Weights of a small GPT-style language model, trained from scratch on English Wikipedia.
Size: 16 layers, MLP 448 SwiGLU.
Training: a variant of Muon for these matrices, 6643 steps.
MLP neurons of a small language model. Each row is named by its layer, matrix (gate and up: input weights; down: output weights) and neuron, and shows model dimensions 0-127. Each number is 128 + 32 x the weight over its row's rms, rounded and kept within 0 to 255. Numbers have three digits each. A neuron's up and down rows have the sign that makes its largest values positive.
After each neuron's rows, "fires after" lists the tokens most often just before its 100 highest values on Wikipedia text that the model never trained on.

L13.gate131:138147123080098165127088096159116174168165117076092137154109067131088103098171159162132090127080089111141114119170156138160099117106120138117128061175157123119178093155124120129111030125057130126081087157113104130151143120133145118138153167137186116112144073066091195137142077132120162165166114129152182148128165151052116124089066103198112094185134131154138105122155112130113089095113
L13.up131:122140126081152144149168083111101127116143152084109095106165140124127116135087086119154156188123124115141148151146090132134075139126139140113087147148081224101093158102140131150135076147088199089138083156140105062107149061081136116150101086167142120062125120130146106127193133165160124112138130116102184084140203120095127114181128166150115114152122099137180139128118118167120076139166
L13.down131:078087205143101080146140115110139126172137128129072119202085097159069089139160100189148092115093117182156152134099190151141145172171113139126125103087139130143152133137124135066132137157084076079182113081175121111196137168071138191101190148135125155156086088112160121202096114050113162108170101111125136175131148022157145121104147091141144128090113159149127081104117124112107119167136
fires after: "=", " the", " of", "\n"

L8.gate322:145124136110099141125161115155154138109108094195127178136088146112078167103132123017139178087153145147141203154156128130171138163153111084075104144152104101146116116158149135103124120104067119063104195116137126102093109118184153101126140139169169163138055106144115078140109132102113137123141156131162183126188079100146112084154164065120151162048092156139191154163197089103173104107091
L8.up322:134102108115126122090101141161114116103082123129136198188140134148136123103176137091096139092069145157170101115056119150126116135131120104206138124133149140104117072130111067125080141144081163072110161166087111067134170079176129115124178072183102155107173120148104090125084158140180155150128136131175168163097102058130122099127098140153052140110082112154161101140191128130120132116156
L8.down322:100177191107148152117085153090129125165114133138111174089084135149126161126081128171104096130133096140146111162148162095114143175188115063068174155150107134141127159083145167115166109153108108166148088095091143151132130128140107108130099107117136114152129149092088111139168122021082156163051125073122097100162143146101150181095148177118065068151148132125101115115105172131098125140088
fires after: " A", " M", "i", "M", " Mo", " Bi"

L8.gate352:134079133066150091097123096126153100169115127133194115155095079083144176133110170124091126162110098153086126190077144134188100156136183142183151118163187166194160144109120101063162122085159127176101129109126105137136108172154128139158105160166168121121156149149093094139127118144166096090106156163124146179086130113112197139099095109113122134204103150142084081144126125038195170110133
L8.up352:085132116170053125166105125118114073195152168078144131133089123100103151146191121126126160172146089137158152162093122106081108105127131119085168142128045136108168146128171130122100155191155132116167127174105114162146134102111135127108112112185180149149117123130090154100103118102171126143133096151131054130053111113153064079149168078049095113158086165126110171146132159092129166161144
L8.down352:128134123098065146139070118123103122147090098096126150100149099152143133115128123100151160105115151105196101104171176133097124127111106115111083128162135180133119157165166145150110148139099070061190165123132127075122172121115087119086128133121143164175150103181087116137155101141127117207150158143152058182128125123159096097157153129195113145088096143130123159159190139081097113173096
fires after: " was", " (", " is", " \""

L5.gate440:108166171119084187116124083057120123178119146170065146105089115087143073145157143150214105104112127121099116157128145080099129109140119109102123101088107111140116128092152149076130049107150094135155143166143116141071136113099120083140159142122154081111170129169123131089079090177146202100129165163080139161104165149155064158139101197160165120148143131109133121140115134145129152126133
L5.up440:126140138114146193119137131132127151183130154155172116096143161145128172107144131124156125121133148155157108065165162099122102167088165160092130169133075076159154203162150153132123153100146111163112098077126105116104085110151077105113108140130194112198188102192123077164134090127154137096149168124099167193089128163081095147208127161162095099187093146136122087122147105107088162151131
L5.down440:093113110136165057141088123111111104091079101121134182096120059133126057075127119105108145158073131161172140169134153123128192098165107170070121067124050176189120109104114078063175086130090109091121135100133157135129111110110143075124132194145086139152134131148099106144130140135088183127146158154100125093114098096124137144108178121071057126119130141061123140144101131183111097150103
fires after: ",", "-", " (", " and"

L13.gate276:059146086077162149092108138098069132146172122145119100168154122163101066114114099157092154116146114135139209131116077103053083147111089131182138126099144080073132156117194110141155117094125193137128132090140090102029123131152107104193113127098138145060118148080104100153168153141076114102096174140095154167145085108065146114085130101148141120099068097100158143165090124061104105117150
L13.up276:080105106125082125108099136124119173140087103116086056119139139144145124177100128106110143145118117101099130119088178102146129063116146214120053155134121090123084136118078118076117149122147192148150090120086119073083158071134116069083109125155121124108127135138140073050118158159112159069038123166098170132136117170148122070080166153112105139132164111157101154129108068120141166065087
L13.down276:095154164133178191128166124068165110126162108089125134149036093151146122123135142144132122187157144095146107090188141152152110135089102093071180139151147082138086109169127159078139110071105107183180095119164129100160051140189149117091097152102099100136148162099100150182169125113142164147141110102135070088175169111146126132097070134106109114051189114113075085120130149147086139103144
fires after: "  ", "=", " |", "\""

L6.gate86:066123154129151137089091155125187093154168163158104138126113092143124118137180111170123197201137167101138104213135181093150109140084144137136125103153124120107164114084042082084116075119137179163144124150127073061127122133126130147145134174075105102085128138125174101171105095111147144096106143143180132186144135144162097066123090198108133100158148142118143134180121101187154165146090
L6.up86:133127145155104142098104118140161141195137175135175120091135141097103133138161116125135174124120132158097129173168173174130121219142113142118136140118172174079203116142112099173203110127149111140141097148160124116137076156173170109116169132099155084096172118144114095122080119131134108090122100093198159110117086080102110139108091096113084110125141160073156165127100106205197161160130
L6.down86:097160176142080109080131159129135148095082197158125119073098179147062145136145161134137147170097115146148146098138116107107106128125090143106193101138116104139140096199183184094136069124109079172111089114124075104130161100156142161097115198104179141123092176110100094141153122096093091140131173126128156064188172144090169131163132184110104135120144125117123116104127174095149114143126
fires after: ".", ",", " as"

L5.gate207:109136112098153168116221127137138101150192095105106116100081149153140141119119137103122134090113178130093084104095145136162123121125144157108152111198163141103146150135168132121069118088073149107119076089137115119167161087181120187126159150144125185138158131172165137153198110157100106080102119130138105175145109114165122108094103090051095073111095055073136150161153103140141162086120
L5.up207:107103122107138108155167082147189133130074158148124141147165175077123148140091154106126150115162147168099101142080099128119118157141125177121215076150131088145177116160125080100149113164074096141101083172111121103150099068079159105143118166036134130076101138111109147084122111102102152138126081119102206144115133157166148129139102162092137073139161112092123089179106089155090182192118
L5.down207:142150148128155128091108078166103102119100170140146147081132094156105098134087122108147160129117215165055152142055173113162136154095089151098120152121126117141151118103163129111097135155096146139129107110123130137150134121165137170064138140080184144104098086140040118121087133105093149149152104134064151156160105128125134165166103174119128164172194141106127121186090096179185118059056
fires after: " the", ",", "aga"

L6.gate419:066055078097091116098117115159169137128066166139151158134162162140073175127126198164104154084181162089167127128106139119162068137054131110134135184122124126127112198062117137140098135123106201143134142121130117111097094194159092166133122122156099171106138189156192139134123126161147123148081100124175166139117152144141096109124119147117147106138131142164180100144162115127178138137113
L6.up419:139110157139162091073153163123074084199100162142121083095191182167148132084135169119084139174142077159126190126205139094166169144102128077155110142107087136126139125132143134110119149122101161083101120130086148162151131176091057117123142116129167104144185131181127090140188157149118148152132152145131164072131098136129129094123122139174071084118126152185109161174154171113172113120100
L6.down419:160124100137119093100104135106210106064128150076124150219140147108114130148122173138142174146177147158112098095161091147133134136156089126120057181117113155131119208124123162157151086149100096196122135161124075125142104154099144114134131091107084146097104153160162148109095089119145125204140138110142107132094112065061115175116135174071142152143181121147178127093136118145104122149092
fires after: ",", " is", " was", " were", " took", "."

L2.gate172:104109130148087130113127073140129146194137162178098057117073106095161096163188107143085118124107145126057065115088120171087162195101084132175166152140130132125066136131156142150132121156131197120140163115081160096090134127167205170137132139142115137115115104097089102167101166119124063096096100108133190076154113136075148179076160115160103122132135177134146147117129110132100106115151
L2.up172:112128154157114121166085096137164097148123166176091068096099090112149064117130141180099125125102158145110075139147115167094201205120087109134158121151097105125123115118144185116121098182113167144138101122076160138081149113141174152103097147136134183124118088089053123129082157084055060144116135163099183086131098152124115173135149103161093113162170149156161179127179145197133162130124
L2.down172:075165091140110109139071096112129089162097122111155124110097115148160147068113123140130129112143114188118100146136131122123102177119122126115182126150165087102092085085138139110071087225148128129175146103179164184141136147086092115118185105102126199102176153097160113176094136081089117107068175144143158121101165160165148177163130106107165133184134094141113107121169174161104121168086
fires after: " |", ",", " of", " from", "|"

L11.gate79:155132196166094144147090156082162150139150148068125143106151116060167129144123145124168174129143162124055164155172089121214174114180055115177105124190115091147082156120102107178106161116090100169147184143194074130119139126161159084132163119134195119170132090122128106123186118108102184096108114137113116131082107117183135067110123088147172114127155120151114106088155169156167113123156
L11.up79:111082102070118093183169142125149134101112142141112073107107133107132194178110125119153192160088146163102151177128098079121143123168092121138156167144123145121081141083057140165156211126136153152106158127151171126123123158187184212102242125145142098109124150123137081163108099116113145131146136139048146163126112082141124104112081146122133064117140125129110132131115147142131102131109
L11.down79:148094147121138171100128119161092134148131155117141147156116175121139092132107148115123081119134133101185139139137206156155172127153174165136069130101169110196190102134111099066148134133083179133135136176129071163104125142158100164149136123127091119133149125114163073020101176079136191122163169095128176113099130163108188108128144171152067095101102110199074124113072138174113098121120
fires after: ".", ",", " was", " had", ")"

L2.gate421:132184110137111121158105179121152133162159152146092168096177111149165125164158121101126157155137171146083120101124129146100146059112076110134105155112107129130102178153173161109136135121157127133145126176168153181162172138072102173126087078120115166130189177124147128145141105106074135116145165065163098163068076154135142098107089121136116119128071107121131115126121163099154121199125
L2.up421:134201121179105145148108114145138099123109112186115135087152147135179171189093104100153126146194166148093101052160097124074175111134098114113078107109093119118129170170183174130155134126177131153083110202139134159147114153140099147112135080157113117121162152132143143144139126077065148159111157105124134099084094186114182157105131122114098115138068148098154127098107088088149094180144
L2.down421:196102142094146096151140147152125096132069192125123121136130081138129129162178073158119084069196095153154077180117160125109131146144092133087121145116137157100098141137148171144141109129119077152164120129105151155146084163159068132075143087115083099212105140136129105150147181102118121156091132065129176138085158089157171125134124129168193068141101092131128120145123057074174140074127
fires after: " |", ",", " South", " of", " in"

L8.gate313:144061116107149170164111192181108172153143094150166137113044123137159096121126122074191148162123191108175138106133138105166097119110109181145182142183130095093094159140078070087193119204148081091135152143140096145145143198155105106117159123151143103086057130104090108127130111125128142128178116171114174130077143186125100093121165156202159139116118108143135119138199145088121078100152
L8.up313:112081143097138085139200137128116126163134121132132105142130114140080191119125127157090155109162101132222125160134127123153127066095141125190183089152151108157153147099088130103092162057169093160122176123142116157128159114115112186158153101142119151193159189106112128102098114074163104130126043154080145145108130166074144163063067106173117125159164141113101136177112123131164132126127
L8.down313:202088103095143091115149141074144110125157112105157150125105129156067143112110112116126120145121127156086121155162125122126135122105119116183190121129115104138114099097126085131154167141152203146134190061169151154113243113097166128134155058124157115085118114098126197163171126098121098129091129107194133113057132086156195086076145143167080076127133113186078166133157125112145129152148
fires after: ".", "S", " and", " gra", " is"

L13.gate232:157157141115048112114151060134098128152069146091143147106138158119127166142168105098136105128119127055128108112138163154099157088158134108158145160187135161149121115096142240114204070135150147129151116099127116134068160140159149172113109123108134136090134127084152155113123139112043162148155159135093157098105090137089157163073117128154137148125131179144099100146148072079160135179100
L13.up232:130107167171101173068118135232120129118080161141109154093102120156131138118129102148093121171150166135075180145089070102116163131121150193165129117089160128152093132146153166144110162133158100125096079048096113146092122127123168174084171113143180128169130140171099108135063098139117090137076114149091123117121075143114114147096057075117103086171140087159122156135100128121127137122112
L13.down232:128143118046102123168155156159156085133097134136070186087153139132170111086147120137160121126114128109103128096064155141170145182129143127120140104092147148099076146108069207135145183143100094160166107082147122148099131128194139092125131083139122118103105171098218100168113042190083150145138138094098108176130127085119152064113108132120156114130157107179123150154096083117158124147106
fires after: " of", " with", " |", " Bel", " All"

L3.gate41:137134099122079139159154143148142056139061178141077070150095131084132196091137101172141153150108090088131100100132134117101113135118149119112134138142059107104126128165169097081120146177097112114108038158081129165100119153120230075111131162132094115134114080079113139157143117082087078187124164115146099114075111158084106151172154106117126127124138204147121153161154167120206139077061
L3.up41:135133109120094112141141152174186082110082100234138073186088159101137142166149119156132098135034105095102117114132131121100156134100140151143108136116073182125146102179126142117089114160108134074146062131119137124140104119132180088151153163067128114129143105122167159131142074141094073174089169135072122094138103130123090178147140094164160145135164174088118148157157152108177106115164
L3.down41:162088121092057138110163113166109106113050163115156131129111192105124163133169062098148139142137108171139141101153173116096114142152140123144107161156063118113125112139094156137159136152113125117149082096108134139127130170118148114085197182121106172077140155084128124123131146109075115150043101162166088100110127116113136181195171153115061135150182185076074109137156151173168131110094
fires after: "="

L10.gate266:162162161133111107173139182108121119126164115169119119059102113177163127107132154154188180167093154141161142104104127117137088121143092145106169122109161163139164168125098152133134204148107089130176126087183190112139140166173164204181155131169138115066134149180072083176109171162094101070100073152133157148118155121150137153074127148140139166029130120167098096073151140136100133131162
L10.up266:124156123141118108101136140163101086143075105194114107160131067104079107127084116160116140102158131183147132093110131133146165079174178085199124130076177158118108061166152175192101099172139163091085104117091168090140092113150098107107143161130151134203082125075121099073101183151113077168132082151135147128157098123165148116127099073109116175166107135087114108130129088110087171154089
L10.down266:124157091086099178131136124117094127082123136120119054107208135145102135111130088147112148106144134152154105095168125126171131197080100169090091138131098104077123095098160111131174130142090157083106136139130144105136158175062124109078084134161134113100135084134143174122120067076123128104124120136051172099172131071110101126131127076164157079145120175120121113101095106082086059169089
fires after: " of", " won", " in", " win"

L11.gate263:123161176105103106136128156103141099160169134200135160133082100146192097082100057111110179134126080091129134086115141058162129165147175128115134103090129193087118174061123098139108136141132117119093107204158143169094144080118219098136107098148096106116106097118126110100087155171106071130096162071103160081118127213099064178116111119100106149129130142145117135120115149099143080120137
L11.up263:148142106106075159138142128096136135094188113084134115179178122112090127154160102120117090108122054120192168165165136152186170085158167109152163109121140140156098148169154128149121076170148102086127164109131151103116118069105134137185144152136066151123114194147170070175028168131135097135119051136132145168158090156116160116113157106104127126165175131127123155066137142169198119167113
L11.down263:124106137100110166015091112165128217126115116113162144135154118103104127148138087105144060081118163165139121128110087179112124092126121158094175125116156080102154091123117141155124127122051108100147097080154135102118157137109048106140199160095058161137169168175141132133136092100154153104121090142160103200120136131057118120113112165170131099136125128136117099078150142181087110162155
fires after: " in", "  ", " on", " is", " of", " part"

L6.gate157:104117142130132145127086080170143123135124128136069134103100144140106083163162132128113148154134154150159121112128172178064157175126188113101136162097073075136174105120127103109111111184081117091180100182146040142087145105152147140153128117163078215124164086137141098205122100156064088131153124138162092186116135118099168112123145165097080097151160151079134157139175126056183172105119
L6.up157:143113139142153080096055159154148149151069159164099137172175122083138166118110078135073165080128156149083138097113185089175149097105116134137168074138081090141130115101088066154149116140084159139161064141141126140128123074112068125133110080144141144090110147167161077133126121133170153076150129166125111113107168148114144134109114141078133165168164136129108103093146165119172110126141
L6.down157:148148062067143120081145123162126169124136102129121099146099184099118130127174107096059107164175155129185107144125136154121137151131128150194152170158053097147118115081183110119051142147150120126167155129132094116085104124151139173136096121094139151139142111131135143121160106185170155095187123130150121098195129065133115162131088109193145194149162132096154180149128110111122132080129
fires after: ",", " No", " c", " .", " a"

L3.gate444:173155192135155103128100107076151184185145143164071143044156126088106072053124075171182164170108128125139093128150111101146145119156160075134112140159148128077135179040134148130091108100105163125126163104146166180125152124091110120135105096110078121126184101123117112145135103142098080170106088120104173141165108100088131130126106149154109094129183064083101147130175112111120167142122
L3.up444:178128183144153151108117072096091175189155125135104130069129140110136105074155098124129209233134132121162133119154171113126166104131137128120105136107147133068152193088174132159111134077057136135134138138089140165123169133117111179125092153129082130140140150132160087145175098145122102135100128134104127164177098104134123110109116174105123099128205022125096131159171117116111136117139
L3.down444:194125136168077136093150165086189124133092115129145112169174136069165134119074096118131138060144144116127057163124110081123158121168111140097077112114117081155099130117121186113138102125077137094121109106148103121161139144142080124149113146100161180144213096137121102130121096106175100142118151139098137177180107139089138138139144072154133169169154135083111133140102191117091142109154
fires after: ",", " the", " |", " in", " of", " to"

L10.gate299:154140142088094152128171113123092147166083125142102109098137113163093138084174146109130151172131107192116116116116174151182189131084164171096157123141135097094069118117128209144140110139102077161104120130115184163114118089138112101137127107104124071108151186109148130106095155136096115174081107130116143141074128123065163065133079087209125148123192124091124063098167125140131159118092
L10.up299:125102095105118142171178097102138131072130120086123109161115111120131082102191121148140095123149089150122075057104104116108200153075136129173146103116121128129106157053142196129081100159172068184108094133085118130156085114120082110139195140179072097168165140082127120118118201163142122148139120137175106170124093112120120134076177135163119130191186109157117095072128099089110124154180
L10.down299:126118148092109111071160062139148119116063087096121129093070103153091098156134120149113086116136091217123148078119128088110134114116138145145118165127132141135117115123096146189093100092185097172122095132120219097155142122084101063152140094125152110141121129094134103090139174142113088120097114124166109140120102089096092131143140093190139082152216149118109105105147143089136166145162
fires after: " |", " from", " opp", " of"

L10.gate378:121154097099181126163147116097135129160101139126078178128068120148141113050139161115148128122107155097080118111129115073135095115118098132088073149139105180183174173100122134138091130121076143080151073184190163129120093131128119134145121134192181078095148149134158107154162113102122153128090144207127116160074100131132119178156142141127141129127139115164090079085182127157131121082109
L10.up378:088086114101080113156109154128134158113139144146085117119105120095101145161162142096131094133074067172129060150115175167097113099118129164161125081157095182131152095119162138082130123154090080094138132131164114162074173059121202107131106131141117090140103110084139108120143135088102153128087143115029132061060119149152141130100166112159128049143145137183110111127088096128160148107041
L10.down378:133136159065113119139150125171131134138117094123112147137147057106104117112116138179123125060143145113135152115132140096139116130100107131127088114133096107136115103145163107111153152107091110122148138075116068144189114119191147125127150129142070095152161132159125123089163127138115104148164099096106198071023070122129149158121142119168105147051117175123133119093128148136108104050078
fires after: "=", "."

L13.gate146:185135097119155101121121078092130109136160134130119097158168154138139163096153144109157087125047128160138095157111152093162185156164138131109148087213170134069095176141113153101084142169156146133158051120057068127157075144075135085109117130095124126162130150159200114089194172151086164096090138110124130151112151159116106162075149114132091091096106153130167127121141063117172161092097
L13.up146:111117144096109167135123119092144156145126132075143154146092129136143133094091137158157184092178070162107120200141136163079096112131037093134171135114085111107093171150123130131105134090119137111189124084146087124079104161088177109087142170096147127133171109130112180137133125140113082110111069060108161091105115131144155225194083125094116075085076184081150134068161091117181123153059
L13.down146:077122147062126127174105102174141095178158128134171088091152141087090130057114158189143101087151146080143129097165148131116107120139096137159136131166107062119127138175162106132116124129003139106086115139121160128162092068099134108123120140127161108127130098080138123153163111146142093154128167180082186107110125098144077150163158155127127143173105129143174141155127076114057110087102
fires after: ",", ".", ":", " |", "\n\n"

L11.gate119:207163104081104129117123094156138178098130092114108134195070104116129131139197130142144180153112170092143145066121130064194111130136124145122151139140118060125138062092096112104103130126156163133153113159114152122127159084141172158137095078141155140127107140117175104134151108115171108113141098061085082117169170142080125158118153147144143103115196089145196138088149162141071159066138
L11.up119:158135156098128169112115123109148097102075078128180129212150087186094114144174116150138150152126113111165176121150108192127095083173138137138124144113168169122141111150104099092123147091123081187138122148119119183100149104154130148102118115210169127145148130119055066110153222168150103130190107134104095103115151077111148151142072149130113118137180087123134158097173148129115102091124
L11.down119:136093118165142104155076088150165137139126167072137059194124075148170136066135177090150157105121143138109154177078140170135158171217091139142125129128147106156098165105126168131144104171113166140136108116194099131143151129104150094124132126204149149125134120170138098149073098109112119120143160095086117149118158055122163079159139134082109152133129109106143139126124128138144027181108
fires after: " in", "="

L8.gate82:116116125148138106205158090104137130114139111121123042088081175128106129112123079120112070080074095114136153083163074093161115109076189185084127127076107116119100197131082189116085199169134179162104086160086116126134143114144147081116152129156081105082124121093122109139102107142112125142066130141098132092110084118069111145077120124130101166114106118100119153145117122089155119155113
L8.up82:128132102098154086154166108174103134137132121133132132115121126139152150178155151180138116126111091127136081093129142113124138118099118147171135133047076107059187207169091115061101107140078155077097116186119173078127150166181083099088113120173118090114118127135137067108118063140134155190138128098087133152130141137151177163177147154139170134065134074169151140136145164071167141106139
L8.down82:105100123114119136165098138151130134158110081144153129172152151130111126154161095118078116118134096121084130137148138097118144156126046101160097135150130065088174093163133107124217164135109135147105181103095143123146141153090146177135129146065124179143142135123154092170104114137152083133057056170146176157058192137045115065130155065150157148089118180144115104128169158166173081149152
fires after: "=", " is", " was", "  ", " as", " became"

L5.gate405:112100112116138116109148179145096131097134140112160092153150068149105171138111166166087114126102141160097212136109087099174135119161100141105126112143187149147091137086152190081097208072113133160122130109072152126085130064131161112144117131107144130092151126194071120125163095146114126133115099156193169108126101072173114094121108166146150041169085096109155158124056110115141139165129
L5.up405:083134119140138065134137102096035178118129136084165112145128089116104124153085110194081161171142122163149158143147136149161175086086112185072159105095120153126107200095116166102114122173111154124082101098031137127128158071144144167119085093130147127135150136121064157142140128087126141130128176127137173107092081121145164100182137087119103150185115102090145137122154105126140117131090
L5.down405:145136073120145121074166168090067138109131139143135103119134136095110104176086054067140187095175093154136177206135123179114059168176058107097135151145113140095130133114123170141104117178126150104146105135167169117119166087161091097082142142186135107089070074104101153161107126121144099167127146180106130154139045177150150097145152130128117122182114071135160133090145113127094095191130
fires after: " \"", " (", "-", ".", " spe"

L10.gate355:150178121112141071085142177071125181145170149194159132088129153133147090109190168108159092104069123122114126127103077133168099170078148096125146072149095090158121181096141125146143083134129134098173127143127123069107127184123125147130108163094202115124154164120111052181055139132165120117162126153158177108120122106125080166097153163083129085149157172133077124125139114185175107154112
L10.up355:123083156111133079178120063108145159144091114123155179093111155154096134152120103153153137115164157130150117178078138160128081118115211092079128172183143130145132126104198119172106116206106164118122148100149084082103129089131134147091097062100121105092154173192145125142115155127160097101097097126120102119173096119137144165147110142168143094152158185133139120099141086126146157144150
L10.down355:190161145132055098147136114099160153132116158138116125124111077104119108095135202120100113135153116117069092187112126123138078143120142118130135099073096127119092112129142166169183152116144128128214095179110104127139148176148112119096130146116138168143124096188138073097098128119137129174111098178115193091116132171147113158107163118101039127127170135119093136164124120140116142126086
fires after: ",", ".", " \""

L8.gate439:096075125110127170102177102114165116123108148120173152132159092128159118137167120147142110140074102093075144111112154146174118167100097131179129143190110086085094142081153123128116120147149131107173157113203158158075096102163141039108116172148152097157150084187167134125112131100100128117159105116126119136163174224126110100136110132096132178165155140095155156115147138137101099115082
L8.up439:105148162122129185159115088089081147139132136162177151152122086106158113114178106159101159180136110114141134108144124122172154138127095106109146085162126096211130159176169141135097131135112151144127089130155088164077111078103104119192143123156088142121095193137113116112159079106083107081134133148131131135142131169132152130125155163132156087154170195085129126126073135145078115134115
L8.down439:099113110110130157080129098167196153097138141127166100112098129131117108159147111119128122160080136199120130130091187104108162099159084139114152130114147154153158124099117175134098079170145122111113155093177096146129056105150153068143131156124100160144073100181140101121156142119093138080153094166114101098204198183145074060148123114088174148134142113144146180122142094175082098125153
fires after: " in", " In", " at", " of", "In", " the"

L5.gate382:101171115109134190104150083128157159131128134178143097115106086084151184185201138155126130110121136127145179176151143137178145150119190089126116093108172136124086149118141099219102109101146133130118173127086189152107165111157215092150136145171096134152086095137103159154138153127180121142107091051164130139122091113159100101042137166134107124136117122138156130118129137129094152162169
L5.up382:118091140059081077127113115127105142112096143137134145150147074100117144094102139140085099138145145151167126124131121120162122100090073162087150097092128087114174182160166098121046124135100116141153096126099109154133125135106131057100149143128096197120165101137106141110175156125191114100137176158130137124171120135107134049221162151123115101164165125140100165136173116118143074092142
L5.down382:112132084079084052153071167091076157091187087075126157142119097120173121128118124129146121111124174127141133164148126152170124118125137156078159113131060143120188159120181082088096045177093144126124169130136080151146132122138128128145111064187055167114129136115122127144144092090179138163124164160101096084186137136113144097096144139085132119139146106146126112117124126078123119137137
fires after: "-", " (", " un", " \"", "1", " Apps"

L13.gate196:134084112146153085106109194148100133130185100120146110177148166125155147106123158116158126120131167104146156096111126107120151102135064095189146081122115087139081146067157081179099162077111122163122131125197130114074109106191109176155087077133167107120130133155126156085141117121090083145148111152089183155148116078057119099060120107109117082147154128077137110064124122180132107135152
L13.up196:112157107148118113069186128122078090168109100152140160118118096138130070152158080140149159142117123167149094126125157138122154155097164100156123177128097176151154138176104126207079149110151170175081179200130172180101113157140171112089066157180132170167110094082124116168221207109081170147105040097140145077132140092108110109186134159157145138110131155127159132144085117125165135150093
L13.down196:143127167127161140179149140140059139195104150119121115187133118109129133095148069135174150090097091143146070144125157133171119167194088162145133147071134078094072167191061180151122082127144155178169087124133078148153113144151143174158165162144126118132060167105105158107111055128099139108148140106115105096142180103130117147142110130133117140130139149142088129119131090071125149118136
fires after: "=", " served", " was"

L11.gate255:139081088088103093141108073145130087128078137149143125118153163112106129161159137121144174169138089104082138229094068064135055187097103164130134113169135128151117110116122140111140096085149083197090084128088117132150146143126124118151101119203074126114141188137119113124135115120137142093099115152144083183095090168150090126136171124186173143101095115139115158159087127127177121107122
L11.up255:176153147113123139085152102175127100189121054123164108187154093081076153164173201142140170135127118096144162140119079099114157166170093174136132132151111122098159088156111085158185157102161095141103181138098165177141122161096113131122125103103108097088113137206163088117231086123164141107115167151128077118122094102141134126105119101115160163119103130119098176168118173146182185099128
L11.down255:186028130121175132125151084181086107105130194075138111118124103110069137110083132181117170118170065129118126138101127126116103169161104162100116135157138075085134132152130072158106142097160070131071129138147133152110039105084132161053097109133079160136096151122130120068149111090130151163082131061123138107126120124089150131155189161164160121142123152119125056164107106125147151114118
fires after: " under", " is", "'", " was", " became"

L11.gate197:086123148099145146151138138171130152191150093225139148156092122076082125069119122151188125144129119145106108084111116147157132157179116137199102140161146181100116130111093116111150111119192130115144083166169096111183173106136069163145135110133118128118130160094124082073131174202085150138159083106116136158132103159131105072088113106148083196098179144180168099157098094111164177128105
L11.up197:146073118151138122157110118222098101098137141153092111143154128100059040141121110172073161119156107148097095097092122143116149129162158117104086089134123118137059164142060101125136095144111159166029130112137144144112101121108117161056108053163158155129148121146141157173123164099108102101153117179119164126134106124148151150135173180091093114149107105153175090155091137071155086124200
L11.down197:138099156116076131126107140186158122130145171127100186047185163180115073137189155127091125070130132155127168155202124137148109141099127176106148128103101125109123141176091076166091100076105102113095079154183144123143192152137160172068142110116149177133142092131083153091123148082173092165082127097122175120100161072121174147145151138068129150148114171122078164136124130079107165137152
fires after: " the", "-", " |", " •", "–", " of"

L4.gate424:131160112108169171120078064123127128132168114088101091137137143080136118108100119135085094181088068139140116188176128075148138081117150139180111186132146136075155064096077126074104137169074105129178108120136099117205089118122143091132112157144127211135160106100138164149117136092116100140097104121176125178158231162176138128152080136116095102122173063138136125145131130137059105127143
L4.up424:083125060148128139166167138085215164109127145160154108138103126102091073179190141158115125144138128141126169141135125118129128132127172099100176134152083136087087103096096134127136130137113138103128119178103118134170122058074176116145142128114102108165153098152087106126160050181057164132079108144142132131143136139184128170126113039173119101152162124100102165144113142137128181094140
L4.down424:122203178076121152151125085067183120176143159097084096084100128158141137116095183101059131098118126130121129135071091145117164173142170157147194100136162147086108128175112162117102155182096185131100155112150103094087135159175113118062155076152144167083067146171105128132083120119135063062106133132153155165199118112103156167135153100130147152149153129108148147085110151158095176179152
fires after: ",", ".", " ("

L4.gate246:106146143070159165085110129089104115165124083136098127090129109150080154152161166127169138133079092159182141139146093093134097144055123133116100116103160133107160051203110149094108140161100150155055095162103104148146181062163130088099146094155157089074062153119127111089119104108115113128137100165137165118114135058129134152156069129142149106147110170095192133162147162096123107108079
L4.up246:118112132159106115112107155185156118097128076166080159108094085092179162127170122104138150106144100085159107150112089166157103131101157102119126118135168179130118077100121141152120131177096101130069170146080147133080123136122139117093166113139126129117082117069119108105155134080130187174111109102135131163088066107086121134155076102190127087070100137074127058115149141117154046173139
L4.down246:112177166156093109149125121130097105158112116135128157076137060148076179133145129117159140126088098103179099127127136096123102110139150137096094165124181167083150076171127115119172145132104189145110101156119139165161137145094177150158104066101131120102090079057148115123105071108075125181097127145146136101128078052116153179092090124134116120091095109170148074159131209142116137152114
fires after: " U", " M", " A", " E", " H", " D"